python train.py --d_model=320 --d_mlp=1280 --activation="tanh_gelu" --norm_place="pre" --norm_eps=1e-05 --positions="learned" --decay_shape="sqrt" --seq_len=1024 --doc_mask=true
MLP neurons of a small language model. Each row is named by its layer, matrix (up: input weights; down: output weights) and neuron, and shows model dimensions 80-271. Each number is 128 + 24 x the weight over its row's rms, rounded and kept within 0 to 255. Numbers have three digits each.
After each neuron's rows, "fires in" lists the words (lower case) most often at its 100 highest values on Wikipedia text that the model never trained on. A number after a token or word is its count.

L12.up125:171131104140136152138152112170139130155181131136130126113118100150137137142134153110117104139135152113161125143118141099113151148147109160132135104170125133082094101151092134147115134123142144151108145148159164155095116163133108105164140121118090126125124122088131114139121103131133143128074147143140119136078125164121118117094130126167114174142148083148173129081123095096158099094082137111169160147137120136100119172112080075139159132154141129137144153152154070116137162115143131126170107129122099133145078116131135112119091161182137132111107148132116086119147083105128127146
L12.down125:130123170117090103163172111130121119130124152087144186118121122155134102129103149123132090097113132094135106127136144135159149141133140138101115120144161088156142124150100127092134148149106138149154128113174103142120089104162126178121137142132116130179117120128168106148117128145175125155106088164106113113082136165129130127131092130137158115125179124084116099109133125134125108132100134155113109154107117158124167126170100120117089184175106156128150155126077093099129110107157144136137184123116111149150105121154095109103118131143093105100153087172149114145138137140139171112
fires in: "november" 18, "december" 10, "september" 10, "august" 10, "april" 7

L20.up632:135124129150128133118113089133121161131125158165141051112159108162148123151143126145110123131079098093125091119134123104124142154139094109098086157143151161140168137082164141125175100136147109158126163116137109136163128104100100111143126090112123125158126089080107109126136083172106116146149152160121101145127114141092125174090089119088121117169149158152148119103114099119163152118175139147175129142108142089106114143145100139151107130145099109164201135138167133190141107106136132132126143154156121109130146144130092143116140128132165117128159142111087087108095165108151127112
L20.down632:102095107144178152138124141137113103146118124170097146126171130127138176158092125116123133152127110156165126110098134120110151155168115084136107151140193111164134144100138100107155121148131091143119158115100135109151119109127117181115096165126126137142094099093150093143131110127071127112118133156133124144116107108127092130102148105140128141166095177116113136146138161178146084127129139129099133130141148047119154170116100137162113126090110143126091123118169129184166102143126156141141142123150089123111117154123149095131106127171136166111126114097158093142107111129152097152
fires in: "to" 25, "would" 12, "can" 11, "who" 10, "he" 5, "could" 5

L15.up301:096145134110131123113136141139124142092137144132143144147107144125128131180141128126133089102136121088095072136125120124141122144156150141131148132143132072120152134149140113135142130100099107143172107126161130145160163082090165128137143132123107127125129138089087125131128133159116145136179121128134142142100111137129110075134153144110117069119124116087146139127176134102116154154136142121137113186120139156157113100116156133135110086145094071147136121157165118145121166135110104147109121113103114143124112144099107152140083102132105108156143178140112148155134179113117147122
L15.down301:150117132143165098124143144115104104174095103136099119143113111140088145122100158089123104155128116119097136109112134125123116077130101133137126075125125143137118119131109096156132130159083104146142170108134109155105148108108113109157121145145134103123117139126104122124079175109140114110138080123103137078171123154126135091117093114149153128126115152186150132096087152159149129143157175137140103156085114128099096109137137099147169099132117173146100145096143169150148130115119109117150112075091098116164134156109162133168155170190118149152123147119110122084114103144144146157
fires in: "at" 33, "of" 30, "to" 6, "on" 5, "for" 4, "the" 4

L20.up548:142128095145070144138117147148150121102146083134105135135157096122103119127146119104115139125122120089149101122145151108137138124100141134113124100092098149079155120119169169152078140116162128074146118165089151118096100170152150128124150125147138139160163188125108104117146124120132161169135119141101135182104106151078147145146133118151137130139079120165151082122120090094119156126195104124162118179121156100140121111118106162111127122187107124150166122155103115167129133073134101105121077108153136116108135103115133127144142113090167106131127133168106120118124131149146093125
L20.down548:123112102119117113127122119137130149098117162136159160130131073117149086107117141155112159125101103120151089088126154112120115121105122105148121109157181147125098115106122137097104170112142122074167164167152134145141143106097160100135127138130124136169085128171106136107131131140134095139159133150114123117123151140126123161143133117127167146120108147145117135096096110103172130140152100114108140142124116082135104153101076120123102132099072148101127170107158162152142123141110084119151083145130156131115128138145162120134114137126123147142163178112127137141054110137127115169
fires in: "to" 46, "can" 20, "would" 12, "could" 8, "may" 6

L15.up814:184131106114143120080132164101158138119113174146116076125111150117145123113154128113200143118112129155154108138134140091160145175130158183160116099140125122143115137099124107167160109126114139147114125160132122130114127124179152121151116112175083130131132164124097120136183159151086111145126126157119100152106148138137144123159149137159080156112126132090140113132159115179130118119111109157099123129137124171120113152090158123111129162140136107168096119111149139106093150144121111137122125130122153123163120175142164122102083147134102152129116129141156138168180130097112152102
L15.down814:094125141132148110090142124124077120125164122125166144131159157114139136125101156085149158120123129129156148126153138095148152158128122101101143110107127139136130172092134090094177124142098136154139131125124130154150110092103102174121142131123127121124096089159098120124154081147147149139180106120177134123135117136149119153132149147129127156158092171123158130127099105163144120200111121125153102165136112116095137135139108162087125135106138161150086087144145144115099102122133121086133170181084115170149108167110134075179130096116091073127138102102102074123146159102157153114
fires in: "he" 73, "heavy" 6

L12.up878:138110100126125147158117131166132125130097097116188130114125142150161073163117127098118147108169158129113117128087142080128155127116116139107117166105143102115131141167116135117116133127141103134144136157127139118138128147103155107135142111131120120108134150111160121098202132123134096158112106100139161169133127155109114158179118159115080134116105135096136155136137131105155128099139134114186142112114142121050110164166155109117129070150131101145127144109129153172140147125108145146108120116131116142128135141126127097145124103141127151098087171122167170126102148113115128104
L12.down878:141107139148139110140098078144177120070091129170119117114132164157109117106143134148113107129143161081113142073150155128136122114140183167119081101122093132176177126142159087149093169094118106152158120140158139160085132147107113122170099074097148146135159129165148142089116145108058120158110103118157131120122101134137114134127128102108173101121128115128111091135108150109144145102165106088193092153101169123138089136152154130103119128142082143103158123127132138127129152118109131172150118125123152170080108107124158092140147112162186138155143111136095138093131116162126137161
fires in: "she" 21, "he" 13, "they" 9, "it" 9, "crew" 4

L12.up1006:145117092098079094125129125117133147141140105146112173144107143105128097139110129131120152108154157139145109132138126113183142133167142139145081130077153133121098146148074122120114109183145121147114163105125118147129104132108155109148174183157154112109123105103140154122127119104165123123092095187095144133127177141138114147106124124170105143117117165134151125074136115149135109070116150115122171093099088103133175200150147128133159154139135151094142124126140106117182137150124096160108140131161146104166109083120149162133129150126082145122154149134111124121148122082167104124
L12.down1006:104131132108100134134127156124137128117087126124147110087142139122104084111121153138117137121098125134104122151137133103097146122160137115149155094180130122145171125139101128123146139122114131133154153124139099132113184132122102159105163123123137116139088172120124162156117143133132106169137138108146083102148144079121119148172132112109142087118127163105165073102090140143115122164122111195145120097067159097109097092093097178146087133150132171149150126082134128122161135125111096120142145132137096125097125113112158120116062126141117119158141124186133146112081143133137127146
fires in: "september" 13, "august" 12, "9" 9, "8" 9, "november" 7, "october" 6

L5.up411:175117153116099107135132157173124153169148137148079083084138139116138155163119096113147148118110085098099089139110148133112132088136120122143103125147140145141114145106081147168139159113086089144098113104137119118155109131126129126154153144144159126139148153140098107145134105147151147117127118114089171144142090091141119130087172121118124141127142125148161136147128100168129129178156129125126110124148128108079161101158102172140115137053143103160126121177136096167118099101145110161153114137115174123051174167105116126119117117109149126106127138157156083099102187097120155104
L5.down411:161105118101103114130113126140120140169184148147110092096132137127138147162096118112116138098102104143122114111099137140143111115128172148161092134155116166146097132104096114158138132137109112145098078128104091131135127173153095121119136139153163125189164209143087085150130131116138116118122109105112169121136129160166124169148180130098146117127131116165141127169111115190117174150109115171156120163091127103113154097135087152111122132101105126112138171181089137154133096108113100121145121139136139130090146127085085154163120137130162115140126118177157093105110157106138156117
fires in: "can" 28, "could" 11, "did" 10, "may" 8, "do" 5

L6.up1273:129147108138081177142114081156084102119116135180122095115119137144102155105127138117118128131144136106174160117134149094115135151101118119141096107126112119086121131107096156128146121115130107148143119133162129113132180105152076133097138119130181132173132152104113143154146121140103174162115112177134192095110124106149164170097119182132125153134135137115158117102102127171121146125079119108105086140149092123124153106120125161129123121121109087124130162128118153112121106142099097129167124131134119184096101141150099154176110176128158160109112125113129130150100130129119110109
L6.down1273:153206145144099128117113124116134100135123116162092118153117139120115142102148121107111078146154093125167118093105164158145122130103169142125072141148147135097082141106098151128165112145141135116123120105145119110157158131143103066121104131108150149148110152124133129124144162145101157109148126146158153101142150130154156120109141112121118131167164162122166151112142109104133097111149131110119117125137132129119153128138106148132153125153095096111118159131094143129163084119090125114151079135142138187142108153151150151178156168130160112144106111111055120141123127097140167105
fires in: "then" 29, "before" 26, "later" 10, "now" 8, "still" 6, "if" 5

L15.up867:078131110158149096108139095127130147129111063163129169113172132131160118202146174139103119098177140132108130145131126099133095147084134134126113092079112118123087120106161169100157127143084143114136118118134115133129099105097117131166106141145156119124141143098135120144183117110104125142165124101109157129117118184121112152100144155120132100138149113118152130087087117129147138149133130104149128152099152101078082132155111129126139115117117113105100117129149137143116119089105151091140116185142155165129131127130109131142140124178114130125135141126155166075095154118101113156
L15.down867:118117130124107086097174138117100078156112104164107140131139114176102177133121122149159123113123143107180093126139103133100118151090149115141155123114150127120155074128155092141085098115107126113116154130128117111078135111102122121160116110170111174173112113123128155143129151131133142129136153092092133128132116145137134126157148139186145111099142130135161138114168135151135112130127151145174122157094140124127111166086144100136129157167108124146089152102185160127132111085114088105123150104069110102090118118128183112126098103154128173127138114112141142105113152120184147135
fires in: "at" 49, "she" 10, "he" 5, "always" 4, "for" 4, "it" 4

L5.up757:126138143145115128105150117107157118103105184160128139123155138104127130163113172120141139153149121113140120137145154092153123090149105146154142158105115090103138133095143153074141127090150141097150076127123146123109096151102123118124090149140110140138097145117151089141124152108126155150137147120123094141145132168116139174157117118159090137098146129147195123154127150126169121136134149154139142123131140135152118154116123134124159086140124121099130113115142105114129110100096106169136109100125106157088142137144146136144098144128105132131102097112129193110153098145088116116
L5.down757:133138141169115123147141105048171102112119130134125159147116071119123162152107135121129103160145135136139155098133123072150130106144145158139118133145148100102121127102148164085140150133113126107152113167127132159116061111108139123125174108133123135152127147086104118125186131111105128107129120104113081141102138160101134136084137129132113121089119157124169105111107110141133128105126162157136160091123124124193156174132154128138141127153078128152094148112157160182113147144120110107156129165121113123078120115101140085124113107124115108103092142130114135107084119129150168089
fires in: "in" 28, "it" 22, "he" 12, "on" 7, "world" 4

L5.up399:126099120103084135122125099152074152159146140096177142129095100132119155160124172119075119130163138116134104178131151144140145172139150125126149125134123134133160131161145159115139144121151142142149157104126128084131159161114118125166112126088138125172127173131148107114123121154130111133111111125135158113108137177148116166082109103164129149189139138109121117126069074108129158132157154150129109105164131105096122090167136141132118131144133137156142122087106115116113115136112167115138157132125140087131099166130111193144118102121158096114105118117104127136159140127084148114
L5.down399:149159110119095111098118126143096151167147162134139109102135117164184110081114100103139101092141112102135143108134162112122117167104132143118106097137085144123146146141137136104146110124128117101099107115104145126131149126127104076094131118137138161101131119145148185151145097097121139142120140171142137130111115143116147167127104101116148110127140111122122119179133062114143127086119143086149123134157201086134133176147179152144158139138148171105137147119147128150148126104114133157170101131143134116139144168080146140088163109081104128116103129147132168159134129142089158152
fires in: "later" 33, "then" 21, "appointed" 6, "announced" 5

L12.up128:115148113130128101084118073124130088154107190089122118123129145097148116160151118106121137167145130119124110109131142121114138157146144177096109097107126133117160116111113159129134182116120111121149163142149086117119102121126118148167151110184163127133114156094143105106148116134120170126091111101137115127126114125125155134117152139080146153098136162119154087098146122196143128122163072124119165162147105105137088168092148108126113129134167135131095080110149148172092128131135130136123169096133144138123117145111148133121138150125148157160081157143163185121107115181139144110
L12.down128:132138140134164138138095125153160144124095112110149170159148158100135097146161102147104133147144128090126093133106142114130116131131112148139134091160143137123141119116122128123132129153106119115078154150154176121111134099130153142143160118141133117173104142150140132124168109174106176122133152147095113128097078166123152128117149140076131111167102161098122118134144113153174078101169102109161133119120085156105098150118118096122104105100134161172075062147175116149126139152124151098111158104114160144149129117104093130150131122129108112166119146112178165092126105193142129132
fires in: "he" 32, "who" 9, "heavy" 7, "heart" 6, "health" 4, "shelter" 4

L5.up246:143136119122084144116137102146121138128153153122113138127142159115172150101149149132118183154110114153141120158107112076166139119117140099108128149172131150137156109098155129104131141132151095096133147134159126163167129081117156128148102163167099115153108176130099118120157138168114199103110140113137105125104170129133141139128127099112124133126079137061121098119107161143095121116084155119225152127115105179154133110116090122178122114167138115112098112114130167159110113114116140152151137125108095151140098115133110116132135197134143120106131097112158137148138114116137141100
L5.down246:147130143147138128093119123139117107121126121133144086079142115143143154118134120125116153159119146110148133142131146100126168158111147122146156150161162145145133115134147161091144139116119084118134170135171084162154091112150136135137141151148114090148069173189123134120168099125100182106139139161118107162148132148100135139132144125107133103126116150138123122148131074102149116152127145147177156127122091167116103159114124183132144106154141159097062098141147157176061122134157122131166121141138168167123143102129092136175125146109175111125099106084148114093103146128138170133
fires in: "he" 88, "shelter" 4, "they" 4

L6.up52:108093167137100105145071100064114080138138118134125104115148148140119122105168136116147154111109145134095138143128155132145147121152090110147100127143146139100110136159137145135097121129140092123127143098131142138131148162123104147158142175114164107128107114116126153147124119101188118137118151121161124087118167137126147126152099157149126099121099132099155121127139105143171158134119131141118127154144143076147160116166143163149082119158125121142096156083128067147148117122111152136194155156156115121134082069102127123140147142153117127116122099153134142121119089099148097094
L6.down52:150137158083123166138101160134138127117147123127116128137120172099153122118076087152132126132138144122137169117114132135128161134106116165127136118131153075126109149123134145160135096130164108113182143106138111144156092135141098105161106144091131142089112127134152091155120123115182125156111113117165131110131146120096131140134140122121126135119118161121112151121117095185139135138080067137125121139142083115105099094140163126120124082129157117153103102133096106135155160163137111156158152144151138092148082173117146125133176115140079076086167124194115100124127162082168113136
fires in: "november" 19, "december" 13, "october" 8, "january" 7, "february" 5